From a checkpoint of a small transformer trained on Wikipedia.
Size: 16 layers, width 160, 4 heads of 32 (1 for keys and values), MLP 640 SiLU, vocabulary 32000, 9.22M parameters.
Training: 184M tokens, 5937 steps.
MLP neurons of a small language model. Each row is named by its layer, matrix (up: input weights; down: output weights) and neuron, and shows model dimensions 0-159. Each number is 128 + 24 x the weight over its row's rms, rounded and kept within 0 to 255. Numbers have three digits each.
After each neuron's rows, "fires in" lists the words (lower case) most often at its 100 highest values on Wikipedia text that the model never trained on.

L12.up601:161156107113132140141111112114138095138158164131109141056115122128113127119130163097140096120140125100115097133152151119163130125136132115134105126134121024103113136151145152093128114098128174175154156098127129138164144163121107192126124143090100150126113127147173150158120135125114103066112149146142129105142174137165111113118136123102139134122128134162144161098119136148106129117106115125137124140146134101099125182130117128118128112103103095135141125146101137167145126121108060
L12.down601:124146115128142094137064157131109163155108168088126158116137111136103137174115117120110122101147095126116135108121140126155110147136128133154132161131126128119156147136185143103149111072118093084155107094093079158124162146107135148119134123109130135098153147112134166135123115129174142071111142152191145138133133082172147133072137130108143108121119139136159107128149116129134119106116115117132159128151165133150114112129102160105104126117107134110160068130142111196134104136106109
fires in: "was", "is", "being"

L6.up342:132126082150107103129108157071104111097095117135136143100123126138146113168127122113140135134147138154075119133121130143124132149127121127114096137111166142121127142117143111131119139116106135099169164140093111151121146093129129133123117108107131109145119142130143116120140089117087084165193123133121113091143105085172149123105147093116129156158080114085092137170093134095121121149142092174114121137084121133144200131166147136137129131083132115149120100105069123148109098086123160
L6.down342:147149164134093105141112139134131125111149108116104136130100128103106123113137171150105120122097126185177153135118146101082127124120155143115156119149089139124165172131130135127118121088139116132156119123141099126139151092130127119080144136107115165121165083116152103117163109139124125118116085158128158134111134109078112123122141151134132125143162150111153131123021140142121087120155133127140123115128114163138103117150145152063139126133093141130088046136127096115115126150117122
fires in: "to", "of", "presley", "as", "from"

L6.up573:106111127102087128145085126128111135117102087126129090170130136136122138113153138156154125087124150151079128157139132125126129112098114112144128154111173106114116135174166078151132135115096148169119162170146105147116138130137159164132131064144115141142161130142151126175142107127111119169156144101098150125126125136143158066107164164134117114166140138163153128123092134131120083117178145157113148108132104168121127158122090123147124132156152169119138076125123133133097083147139142
L6.down573:151138117145149100142136102142098113105169127109102148149115106146188109123147108143113171132116127139158168117118155129132096125107140114117115133125088085115108099116120124143179135142097154158127137110144138143087138097139133093123163089130124141119098178109150156083175095134132100102084077143109111107148099106090151136120097112142166165094120128146134106166092118129131132089127146120148121158135145158128118185120177172079133125109115113096087147105130126115143130133102117
fires in: "of", "such", "following", "he", "in", "to"

L11.up73:131127102147115132138145162128157122131128148140127162123127128148099102120201117131113111175136119139112130126160101134113114074151137107111154127127149127150181137107119155131115125156114159177114086175104128177151102140107134142153137169172132082139066146120152093121128135111170128121126137120145084091122120110161121125112124094126112148127080112102103111175095096115139119129096079161150125138115145120131160159168134138099121088124124098104106119125134118125087140155175138
L11.down73:117173090130102100122138146133133105111160146122137119109167083116134121137097091106144149120117130131111161149117099123125137123124095158116108098121135176157146135117152101136115145135136151116138110140096119128142152154134106195067164116096092116102129123143098177133125137137116141103141118143153106165136104141118103136113140146115100174161123120111087119122119118172049121159115127129149138138131112139122135083115075153176085088115130174127149185109108125149130151133118096
fires in: "would", "to", "will", "should", "may"

L3.up214:088144137116141138164119122133097106120136139140113130151129142169096117153141109114114116103118153130126122104163127118114109126123117128150122152088144129130170164125142093157155137125095162162162110124128105159147124148126169110130153140171108100156136094132125108105155114136086137120152172138208136119146085130126135120094110141126121098195078086101147089153111088130144113121137114180140167119101159134128134151138095135139152122129128129129134140127126117102053094174094151
L3.down214:112124101148146122117189108140109114136188132090134145142127123125124120138105145148130172133080148100142137145149144121087142105079133105121120153122116141078135181133089137128136131121149166114061131087149164128129132126113125151137117121122075129106115142146083124121109130150101130095143119150126091159111123119127127076110130141132195185120128137141093147124077108132157156165068143138142116112104125143126114131147158128171114097141114097121139099143118146155168132152139110
fires in: "of", "to", "first", "then", "0"

L4.up178:126141142138118129123156100108142145167139139105166090150120141145105124143109132107122117126124115100158144128110131126158135143111105157092133105163099090103138126112114135136121137146187153122106122107128130135113077141102146137191131085090124099136137136106155131117161129115099129111116105093143142143120152183078152123062118124147171123106109115150143099138144123078155122104124124199159160146153122116126121110127194133081152141167094096078141115164122128128148156120120129
L4.down178:133118159196095116127173119091118124126154106110166175134155120118110150127123160118131101140100159113144153150125103127103102108150108103162140154126113149080141037108168101169113129122157127106102116166134126141148133138158146067127114124096098140080152132155107078080155129118138146172137136140120116153123103121138112124147138117117117143134146104127118125101132149109191132120162082114120127117135133106132136109138133144140130155115153115140136074137133135084122132138170136
fires in: "two", "one", "another", "next", "ones"

L7.up587:097116114153119139118133129116121130092103115156152117110156136162164131135122104145132111112173113115153141123144104129106140138112099115127136144070119121115129105131135138110104148095119162147157139084130090163144130137121166183121143124136169114158104129147139139110154109119102097112123128132106078104136095138157119121123100090125128125139055079104119157181099118107153076150127113131119104122070137119148144126144130169144127111143116115072126171063117120065119106112116116
L7.down587:102158121099162169095134146156152116122132086081112113146138141129118155134090164140138158148135145127154157144169105101122159093124122118154113121149096162101129182104115138121153102116152111142137154105119053094123135142137174141120130149108140103093132074153146090122156136152129148100146093142089135177149143125082120141148132140098155131131166142138134119125171123099154131121113120123094116132106142179110137143129132143154179133144131106138110074130128133094127121184147135
fires in: "they", "has", "of", "does", "must", "in"

L4.up565:106106091154153129091142144121109123129140127141105134136112144163092111135081173130118122139123128132157145120136163145095092099113128155156136122127099117143127161141120117155092135073118082140106104161113116153165128121122106161126116156117122111123116097132147110102117121125132127102069130137121209124131123131155146111078099112098145170126133127133129169107096174133139160118112162116157130122118083115127133117111165159146142095101163093147135098138120161069117178072123132
L4.down565:126096140126096127134127094133129114118111124153121141142139098123092138109124130124114167131157124146142145123125117163120103142140103147096142117120163156130150121103142101090099113107131128124150075159154085118150146130146124179107184139141115155167162181152128161122132126105130148091125114148154154138111117106107129151092123215108103138115154099115111164133127195152078096114067160087159149136143091147124149142133093116112140154135118101152128171118141110123149136141114132
fires in: "as", "also", "that", "to", "between", "later"

L3.up562:127125133112086123140080141112116100117106138156156129139118131159126123138113102105118158111137147174109134135115129128144124131098112113142102146111187135121140181128148097116126135159120126131184116192154048110121116156148160140114120108136164129124153130130113050161143115118100129132126156166175143095149125122098148115098168151123118111163122129122130120153145141102128065117144123174130147092093118135124152157129086129139135131108115137150105128153124112169080112109161145
L3.down562:130121135105143127091153085096078105087122126095109131128112151137112132126133131147092148108107108162181180120135159110088134092077170135167158151115136126109107115141125175114133135109147160106092123141156130158083128110155123116112144116116093138109105140151121116091145114159121131134134117133134131150107129175129122111106103154129187162118132104122159158126075134131098117094104147116137149146099120142122102145138163145088128114131111108131079129162124081150170106128087085
fires in: "to", "spent", "of"

L4.up449:151132164118109132121115101163162155117148140119151137148122158153132134106088104143165139149134110140114143164162064121156114126104129132156168133139148140133098115150136123116103155081124135192090134150150095123134126131117110122136138090122122127140188159135100120127121145157144158136101173131155176137102120121118140112147113122131111083091125088127158082113131124163129118133142162115086149134178134150132120142149093046120117161151131129083150127170143133113110122168134141
L4.down449:123112111134172096118152138166111102169155138105114128138092129145102134116131144149127167130125152088147140133117158156099114120082108094168124143139142109144110156127080131111161162125118138136105133155147176145112128134173125114180120123149135118110081160122153152081114110123110139114141160104171099105118135161149123121115140143170194138076118102130106164110170135122162153113083121112124151139126138089124121172127105119164121087116129112129111197100138121121125127095119121
fires in: "of", "to", "in", "tasked"

L3.up42:176110123139091170135087103144117136134137123151128147135141134164135110077123135121131133134128118161112143151166077117175098083098094130121145126127174125117094162106140092105097098126097137159104107170106147115172123132131119159150125112166110081139151171112122126132141136150119146106106125126183136115124112154118100091115122099136088119088122129132139078136146091126141125110125110100089154119068129172137123150127097115109105137159142161072127133147129138096088136141147122
L3.down42:114127132147178072101147115147094096141149130134124112152141129122153115115079143135104143136121142143120150121099155122104098091086111131145150125134182126172111132090131136095140127115110163131098121140147142163151168150186138134128080124164069130124096113159103141070089098138126110108119136139189120104125114128153150130114110143148158157118095130137124133102159147132111138110095154119124145145156124123132122172109140119150144098133142092082131196104134151125130112094107106
fires in: "to", "of", "in"

L3.up139:129144148170123136181140131180161125166111145103097147149089149100122131118181130132110104149113119130116130110160130114110107139091157134153150139141118183122167118137134120124128157129066122143127096146136059099184122117086107127127135157157109090126078101095131124115126178138123121097127167117171118106095135133125128109125115132115114142120102087116150132138142151111139147128127147150141089144145159153139076127107167160115134125138165145118142113117117100072144124170115145
L3.down139:139138100119121084114147120129134089132166153142122142111141108098126106142133185095145147108135178119091156097122117098081147112088145139116124154114153132104157040126092163178141094134113155135124103153181144140183116153148137151096094116155117131125093076146102141103118122145124131096156137135146130158145138120159121103093169133134167155106133089135106118121112121128100132143109143178133137162114142108153140139136176125163116094138122108147134143130126147151133130111112126
fires in: "to", "could", "of", "should"

L9.up450:176156103166093154098124133106126116130093123126140099070141149156125136140131133111162167114143143106103113146120106109151114161081110110100084126130147152130116112142133100058093158120107157163136149102147083129151143115108137141098149118109086086134143125113127151147169139115099157142131153125126084136135101092130136103139130080114120098072103112092100112182127108133117114124136114108109121163105149101158140147140155125135148110168136141102133138124121089118097089145170146
L9.down450:127165094103139141139150119131106123139122111144150181136144120097121110141091137150115149145094121103123088158157134078082129093116114142108103143121062134117115158143132123140183143138125122109085137122151155111118097144097103127158182127139135164112135118115147127135056150131143118137152087112144124124104119131109134127084169130197144164162137115103128134110110103120131156158139148162093100095086185130103123158117120150141135087147117118114138119122148146143144095130102105
fires in: "they", "we"

L5.up299:167150105147117128097134118114129145112133163153152164113168126089159112126084156117121129098128128115153193114136145132129149119134119125117141118126104141114110217112116141137113140171135119151115128137132142167159137140127096109102100140071111145132116125106138137130098106066142120106108052100133108126136179155134125101107134106122155145092131181175154122087140144132134120148120103118122141174128102112139160108145179128105119105140144163145117122136130139169123161096136137
L5.down299:091140154115177132150079138147120126109099127161147103138137158131083132114148125110125125129129105149142112129143097112122120120129107129143145126135130162137121024118173103128137127090109145142193130121117127148161112093093131135098119182130123151155126075140136126125124139140145133158135128102134149106143148122127118194147143132151110099122115114106148140104125153134041108126146141129121137095189144138126117116127147100144101153145137146156165113095146117122129083149092116
fires in: "to", "his", "as", "v", "him"

L3.up186:154135066116153091133130139121178104160115160123164114160115126097095159093158143134113107103114139101163141084134142123075097123149129143113158114114128108147114090099099125126116147170086139156152122125135162105178124116107084099129131116125108125131093130102110145082095109117151124112115117107152130145157135115112127119137115084093123138150097134136176132115172140113125109111092172118133128144079134142128097093147141127117123114106157141106125195083112139127130081111102112
L3.down186:124127121157087118099104114114133152139091120167116082145145150118088160089129169117134114122157108098133118102137082101142141125144112129115164155108171149104169120121128122119157107141136156146123119081154073146164139148160161119125098095122102109149111129128078188128119128130123142103135135091142119116124158100149086132129148158144156135126105119117118160129120098109057156144070141112142146080137145109161105139139121113149083147145141102112156119097136169140129145111161111
fires in: "his", "also", "role", "preceded", "whose", "although"

L4.up236:139164194123100129138107133151129102159145108129174136144136113137116118114145139111145130192118156168088095135127134135151087104129111107174150123153179123122159111103157148142107114162090120161170086163145104117143117136122104136093124151172119098122144061088114140161122170166121163147162127125157144097141134114113156109134126153109129112114124139125156120154100158109150119102143140118101112158142151091149104153120167124126159130157129125097124115155138158097103143108139158
L4.down236:132125157145126101132131145125138107107126129109131158172124123105142117122138188148108167146115132164140175113125125134124135103102121153141129153122116096137128092115084152172141148114179138135118119139149138139160122125144077088131137074149148158117138142127108173142099122154093184131146160116126149136114149146089133108104161108141158165122158115157164168125111123143076113159075092153120159132072131095141125096101136108142094099102158137123110154133151133164170100125134109
fires in: "to", "of", "da"

L5.up35:150138074106128130095167145112148113144124166160125128125144116154148143089139164125122107172136110103148144161128167134084153103134127095130134156158064084105114085123120109134173138151125084119121130160145146154145127144137111129127090163150153140091139120069120141098086123106135108129104076134103148133107159140103123121093111179106159122090147136177148141153156116177140156136125195106140110120136117119129144133121141131102127112099155138119123120128144151133125149083128123
L5.down35:122134092083111164167107125111136152110143175174143122131139120155132132115146103114111101143151128123148110113127111105147114132127114129119151120124169143115145126107160097105110109122130171137163109135122124162160142142088116128119160133136113127140184144170124167094123136142137087138070124136138150162119117126122104152115130176131113143120126149099121154138122163157044090105122172093128145100160127139164141098138129126077114140127128192152129164093129116129165148105078100
fires in: "also", "later"

L9.up98:152143110125096145090097123165118145150103147132125138070132153165153122113115119128186115130120127093108172122127125141137136149098125085101110099091159159128155131133151126145114158119133116121084119117153078117171122143085111121086133119132111085122182124136126158153159144114106151124101092137136095110125124117107150128119117106109100079081117133155102120142143096145128149139131128104128129179077137131141101143119147133145136164135162136095099100137092162077167161163106107
L9.down98:151136129135161098152168131129119079110132090112154150148138099138127154206095162128091156133156117160150089167128091146116121129147133141139121139124154142156131105129080098091155139115144125154136118144123146122096126120094102148157142138140143142115135086139147076127046141147144159137162112146144114158093117147089099107088168126157134132115124131124134099130129134057111115153135152139098173139116171149116132142125124118152136126130120123138160158105169142120126104116111150
fires in: "they", "who", "retired"

L13.up101:140125114126130130132139102103136137126123138134142102143090122104116137141119154125128096080127133130155151109133125155164146153112171121107090118140129109118099139157145094109112122081152106140102102129067154124144123164076113184126120149137106122145152118127134176142119108139109074113126101085124152133130171150150120140162084121104144164106061105095153130117129154133125099123103113157147181129118078080129128188117138115175144143153117109108160132153125132152157166112152128
L13.down101:113133096148134133123176107120170127158102140144114090142135116104114122134148125172132139109116141142130204106127145181129112128163137108107102143108122131112100138172162126124126100123134075155128114103080130122099129117123132114136169115160083157124155109121137166079115109153068112112151112126103141146114121150168176141137101123110099130100125086119139122118143124129107115106122113132108138115068076127142114136112120093144142125147145135105168164131169133155158150121195133
fires in: "an"

L3.up168:129160106143127134127141115132111130120130162096096091125150152093123132087131120118133131090139137108160169109116104098161109106117141139113111150134125123151098108129109141112111074155121135146073129130137130148146133127114146070162147099127112166176137179156154155120116144142135171115123144126061137147158137121143141132112139148137103117073136165148115146131124178158125120079110078094166131132135080134099114167115184119151158145119115133115150116112138162151079106098130112
L3.down168:113141120148122110096107145156149111098143123140127145160116094140135138130142074110120152154106118142125094134143109141122097130138127134112122118137095135077148240132181108128150170140122166137136143155127136090111113112154136132100066156123155105105135091130126136128174132121138130117137174130165135087113111107167115139122132125113100110115140122118082102144138150097130124173127109124079130140150159119144132112076119150148112092115143112154152192138153137109121119148116159
fires in: "years", "year", "way", "terms", "week"

L6.up551:117125163129139103160131122167102110115113085117141172152119133112131099140116165142122139155108177150115136117131183113101127128135136135114142150143133118110188135103112138134103133129125160158145116141148117141140160138147114149144141110181132101146156170107123131106128119128090114113097197074145143115135095138139151113130079167114107137117130124097112129158133162132112186134148151174105097134135118159129131111168106139117120126078172149109160129122154145077090089152107172
L6.down551:158167123167135113106173072163111155141171124109126114158149138141138145129132113162123108132104158123156167127151142123113119092141146093092122142131093114082138113149101167114117121100130126131077129115148100128136117126130139122091181111145125135117090109135127144157110128141092097125105162129130091107119164103125125060094126142136158124167134144134120123148116166118151178130124100176111073139125134188141156155119184159117108124098119146113111133103090127138104130124157122
fires in: "of", "for", "to", "with", "they"

L3.up95:143117173160119135146113122135155112148105119105137120138166139139111142170114142134103136130147109141164081134089129137145136153104126131142102141176169100160127159157122117143149160156150145112154125097142100157154130121106138106128126137107069109113116124151123083123129142158086117120173148163096130081107107099110154102151145186126107136137129133092124135161148139142136070107123186123135193108163128120125160127145105153137099146155106081144132117128123101160097128150174147
L3.down95:190077123088100123108102088110117112127161089142164163141121134145097165131140139121112155147111105120169145155118118139098120123110150131146143132156113150124086153145106140094100108108124151121112168170169172136115151085143109117156149075118093104144132120113154118115150164148135129105127130151128133144097093113127125104151130149099138153122130099150153151148183124153128131109134127109126125168143124116154122095171126120095120148089122141178091088149138070172124101140121137
fires in: "than", "very", "of", "years", "we", "more"

L6.up144:200131133144109103147107119137160097147141176138112131097129128123135137140119130178106093119130118124148167103140124113163153121127240123129081104116135112126106143126152124135106115079110169095143117093115115125111090177115122140106102114116141162187125146100159138093081143141098122133105113098152148146121147130121143121130097157125125104111108148156113087120114149089107151147122151137150146106156139094133139158151108126175119091135109133106138128132122111130110109121124103
L6.down144:111148117168140105135115100128175107166114160132123130123122112140131130143131142127131141107145117139095159121117163176175134146185110102124129134122137113097127166142160128139126084099116138132110167079112154132154142131105128125188132130099102152082153145128131098087106140153125089098176123090115128123120146132171146092138091118125136140128142129102164135145145181119043133110137134113124150137074148095118115121111093147122095178129103127164122158119140115139102137102113110
fires in: "not", "is", "are", "was"

L9.up469:158107149128077145155114140096141164132168123145125152119138149105163128152075132152154128156160142136133133117143145107134096121116116147107152132108112110135112147130104157080125102132137161128109116126096112102101103119090122122106129110098090176144150120119094178109094111114202143102178102121155149072133111139135157102081106136108126108146096117138171151126122123172083112122107144162141113155101163096123116149104155144139133116122122127165093143140117141104112131084100160
L9.down469:101099128139137134082159088150114089130074162153126110139148118150113133072137119140101124126123118124166150103142128138092152105129141186092108148134158131093120133141133115172105137154138115093132156176151131139144138133163152109132132150132136142123086138145134100147142127142055088133118124143158153199139130100159137129137158134136081124112127120133081132124144098121151117115142132135108153101167129134135127086095142109079121091141118157099130133127125141109113194156110097
fires in: "made", "as", "due", "close", "began"

L6.up336:121077132150117116112136147120089124126097091145120102115114077203106109150131133104120135090100127148123118111131145111085116106169105127149101109119104096153138141099130083120095080138093125099152126134110128147135127147127163123169115138119124088128072132112139112159136115091117114113062117134117104075130123129144152108063113087118126129158101117129128170153165122086131113130116114147144120106081116146115135147132110114158125118135134138152137144129115131136099115049128125
L6.down336:105125144124102154129147100088115130129153134128104108152124130115129130118097196133130136127126109161137123132134143154132153099109145166101145121131148159134122185132146121111086097126130143101141061126094122118155136144129170113097163124172087125162186109138135120137181110143166133075115100132152207126111100113107126155140146164112108119116167133136152089097102146140173112150152156096124095093146120140120119125122122172100145157132104108098113118129124094123149139122121108
fires in: "by", "of", "in", "next", "about"

L5.up583:138100097158145129139133099143116133082111117138143146112122142108127129124133124138111153112130124119174237091141120104107112129097130149083140114119140134120131093133111129145097130142170130147074077075136128126119134126111109110143148093139109117130100133111152095128119119068133128135096106132156058096124161157160093096117121105150105162138130122146148118080116110122097096146102131130137157153091126068129102113159146109128115106150112130127140116113136136184127119134138114
L5.down583:101136152154161113123117119149132145141112124149136124121139123135089136132131158103191109146085127133136112145142082129132145130146125126134088109132120151167165103084130090121111142095108158153128106102074113102164118087150146137045117163119112135133099157128152113159165139132145115129109103128107104120139156100122122166157116149104100114110084153161096111098124145113170178112151152119122116153177135165099099143140158100169102124141124136098138141129122127091121117125166166
fires in: "it", "which", "as", "to", "this"

L4.up624:120133148112110132136108110131152122103129138142163125140124129164119132101155091157118120069186124159118159156152107140129092115158105105136126144107162090127123143132156138126113121110144163101146152123123096113125137123089125108098127109163153101138123202108099124081127096122099095135166139111105118093114127137107100112144117158123095147138114078132146109154129153125151114103130101138078146122075133131161144128147064052117117130153134107107127153089102154116113093148105130
L4.down624:079094162148163129136123090135096095133159130161129100165127110115145126123116139126139154132118169124160177091149129117113146094122152127159106162163129113152128120090099137169144116105124178139101128108140142146133120145172122096135117091142111093115106093124107181087152112132107126124100153158132118122149099112170142107126119129127199141088102112142160159132115111118104151102095104129143116158124138137151117173115139103153096092104131105109120169129124122166098114075104140
fires in: "an", "in", "of", "with", "on"

L5.up343:144122104097107128110112123143159104123088149146129136096124127136122126114119140101118109151090125162115184157143102081109149149133130121109125144111123102143140125117090115138127132132131126048090076158133115111136114102121102095151080083106124107108115124115110117107113111075103129121089138101073103125114139103123121120106114128125076131104125105141166093143154030142118130122134129133144120147125131123119111132118103093101104127124142125118185122146107123138109059157139104
L5.down343:115122147120145126119138082150093136133103148135161079143141127141146168147136148110120124128151144127138142163126112130145098120117151132146107148097175135090141162130152138095122076089129140166073096128126129168123140115157130159111118140124125130117106100114133193089141126151156085130098123162131141142104133133169095123123171161135130142125101170126122159134133135082136160110134161105146136132130139096205106143151164126125143121094122139115136137112132065139130158071105089
fires in: "also", "first", "previously", "of", "other", "not"

L6.up312:139132087105155109113180131074105126130101136156153110140120114116118117125150160118109101125141127115117185105132113152069129070142082136123114136136085132136143161119115127130138168107091096132158110133126151156124162115132146140135145121133122118147115127131122118054129111142109101108131099111195120131117076140155131080099120194083162132123124129118112149150143126140119169129134150152155111114088107133112150132135123135113116094088131137137108111086092132109089106082113120
L6.down312:154140098138080147146106120129118101105157150155133129149136144137079128129116163156079103133102121106104110150113134076156157138133119109104158117124125153153154100103130126100139155103118153126149152123131128140152139120080144133093152120146087138118154124138133136138151146167147062116105099130094136134138163107111109153131124161139095111148104116110103134117122126139131092157117134136118102127185130166140101142157162145057135195128103119123140104090150169103167149142154178
fires in: "which", "also", "than"

L5.up58:157148083126161118120172124085158119120136150111126138113127117103133130106138147160129096125171151108163160142142125165098118098124133126118153148125165158148088102114156146114147134121128135163153119185152147139117146115131119160114153131109112127139118157105129100058134124140150133134147083101118127152161125158178123062118091140121174137070129098117168108124122172136140173097137152106108115162111112140133124132091147095114136074132107136107138135103102137160134164107109117
L5.down58:086096113150105110113075097144144129108136139151127100135119148139074129104122072146082143154138131128150122115102127067111126097097077110127103117149137115140114064130145084127134147117129163141133139144130091135108133131122144138103099142108108134111129183124182156106111101158135121099126118136127101121133135096130172125126118161129121128096092178117103142146145101165041114112106137116140115150160139135118108131167103112129106169148115124113152173142143150119112101118116128
fires in: "him", "his", "died", "in"

L3.up158:133134115136159139164133132092136112120141145114116106116140136108139174140128073139115113085103139140140098200115058125147161124147127099118173137145129130126097143112135123104122134090143125090103154123115128136130105151133122127192131149080071104119132143090132132130085116103163149118092143142130140121176143193162089090123148109105150112133134148111129157128105150129106129116121139174126101133114151085173156113114143116101105127131154098125117136120127123097100147113181149
L3.down158:145134142159088156128069143159103139163119111168095166146084088152125059134119111083150104153130130127134135123153168146114123119132149132116081134110113122169145119136142126142116122125095108144115086118102146120115136108142145127074135121193167155098133167136120095129174144152104131142122111133175123159117122103111174108144147124124135137194156116138133138121195125132123123125125129076151101125153129140087093126137118137098138122125128123116107118141153121163121125150103100
fires in: "of", "city", "into"

L13.up276:208136133120121138168129119101107132123127140104160162125117115138090154123122125148146109145083130118125103123146127125120137179144131109150128131118124108089056134125139088133125126111150066112081139097079134114161106183124127185128162139092101110126145132141153112117137114138123077139111107147128119165143172135126126122146111104111106098150102159117151107143136162137130118136101096165136146137136082123137159133103126121142122143137125078084178130132064103125136128140139124
L13.down276:078153089137099164094120134138156133113118129089108127123102124161177129153175130172119150141120124146067138050114091149120127132157139118096115104074142120096152151135082134130146105122119109171099145138091150124160138101140130157137111141156172130110103147113157148109147124123121125151157155096119149118130084133120136122118139126137114159149107121080154112123136152114076157123133158141118141103142134115087104121102147126105148125132094151146159180127125156142167101126105104
fires in: "an", "the", "a"

L3.up407:137119058156111125119100158136137093139131106163145131165117145096129136065151150137123129140137113126123166146124134139144102123072131112115140125149139158096121155138147114105133134147106115161105117153103086146131147121133113150141123147146133083115145174108134147154094132119145121128094127134183137112101144131117126105125160207116139133100139123130154141151102117120124111143131149092107142113112135116111124108146169174106115148145135092066099059144150163086125132078139166
L3.down407:142130090119122094133159159110154127091144136136114141159138139161126101133137184098123155120115145127140160126099123136124134085119160131126151146105126099172099123096121128156174160141081160118139139171133138148168118150155098105117127117177135124115128172143112134114124101116125142101116112141141118102154119101124132154083147090107107159137101066139102131139205141144119131108108111157105113147116117128141121193113163115148123147089142103119094152065147160104112107116118127
fires in: "to", "two", "three", "in", "has"

L4.up182:150126133164139119098143126135115154118146148162161120127138165125114143135150132159118116158200116116145144131118154149137120134101150151125156108128139146165127131178147155122101151108167111162116136134059091181157125151116111160142173144103122139127097160158147123144113131117181152091100114128124115109141159115124124119119110106131137176120139109104136147105119125146140142105111110138128156112092136117124143116086205169149125086160120062143117130151116120134141195134130138
L4.down182:104111124140139095149124143145127130114082107162159144120157125101113124088117143101101148119114124118097142129127110140117114141155094130144143099127130170129091067109102146125120128134083140114126145159158093150134120121159129158165152127151141119124072178107128111151123144108160138099156149150165128091127140141174120134134147111134105103137120096135105115113200164126066122118119146124137128149150112136088093131101089090162076138125158075155115155122114141133099091154137157
fires in: "or", "to", "as", "of", "accounts"

L3.up384:157135150133139153108135119116122120113112130137160138171119118153139149143144145162102110094118147121144164135116106129144123137145141137128098108143153132072088126152150123143126114145125107124093114112102225138164104170120133145108179098106137128144131139105135092130150133135127127146146097093035137115136159131131185159123120084121108098138118134129112160098132131156094094125137118146146132161145124125132078125136105126122169086133115066117152147120118092143103141145097099
L3.down384:118121110142095112118122163106134127096093138138119137125130152163111106110111092107109176154112125162091086146115141154115145115156125092127113120106104163187150167116106100081164138130174104130105168122102068120090122111153166135137109148175125099100117172149110142114119138128152105134154160129171143162120078137130135119135138156144113143154160128094154113107122106088129133126151135102125152123149121136146136105149152141083114125144146147135122143084148169079146097127170119
fires in: "most", "an", "more", "total", "among"

L4.up98:150134132106119128148144098084091133151133132132129123162130140137118151141108147106120119125134125120131111123137150142144122096113149161079134105145103081108107134118130166123071158098137123131097122141125115115137113132107120154120123064113144086101163118086138149156152145104092123106156141137156109168108174194136136096135122090136198134131097118159136118155121117115143101128093121195175142123156104107137159119099155129131126158131062089128124141175097135116121140122127136
L4.down98:164140145156115072097125139102120159121134096099124150100118115096130153105125156132133118116110193127160144125137145074131144133142136082187128138132153122046145060106112092167130165149145132136097119160136136138139140145138122135124115126111163137111139162144152087100144113089137134156091133143126122102105110099120096113140112136113146147156121175102126132114160135131201127136129103120117122133176152124108130154097130119114115153130155151156145111116089154104109101144122132
fires in: "a", "one", "each", "ones"

L3.up287:136129101094134125130109103114120126145107121136105117123141136151152163136138123137115171134165135123116112125062105148151154135129134116116108145130143113167135119156147086162173121175154165154143113141148061137127134165137146157148128098116103111134151154156116081142147141120161125145159160135167133131142127126115142141113129172131133138137141121148073122113151111156124104118141130157143159084102111131101189149107088094178121177096124108154108169160114096169095150085138124
L3.down287:121080101131136173115123074101103115142180155115108150134133127147099119104149095154115133137132137126153101138134172140103129114161152114138151131122124158083128160155117135106122123134108201088106166103144135163125136107124127129160145089147076100133135136103128129111150104149130109113094097128154149138093100120154134116141107142122171126136111150134127163153115123142142137091118143106133158171133129130139092152172135151087091119144158063092096096166114088122144132157120101
fires in: "years", "i", "of", "months", "am"

L7.up256:123116100141096148137122136159155146146139126209091140115112129127148146111193151131125132105149108120182159149133140148106155115146109120144151117125112104112138096105131124153143122116132128078124127113156108152117153108110128138106114159135143126117111146111148177107103097132110143140167086099124123101098152135114094118117129125129152125119093153144116167160150127168121113159104179123127181146073114129121104127132176116160118139131139087089126147081136129089179129110127065
L7.down256:152135142081085155156121135134149090117141124135124124126123111146091166147125123111069095146164114159118127120141071117144115117157139123161154114137171131165151113092115114055150090113135122152182145151115113139101107153138126131131117125088158109108149117156154092134145100155132132098118100157097153131150119125140122194144120172103135130083154135109167086131135161093087136157160123106113131143129127130094106113122098117139111142149134105107137156120097146115124159128171141
fires in: "also", "were", "from", "remained", "office"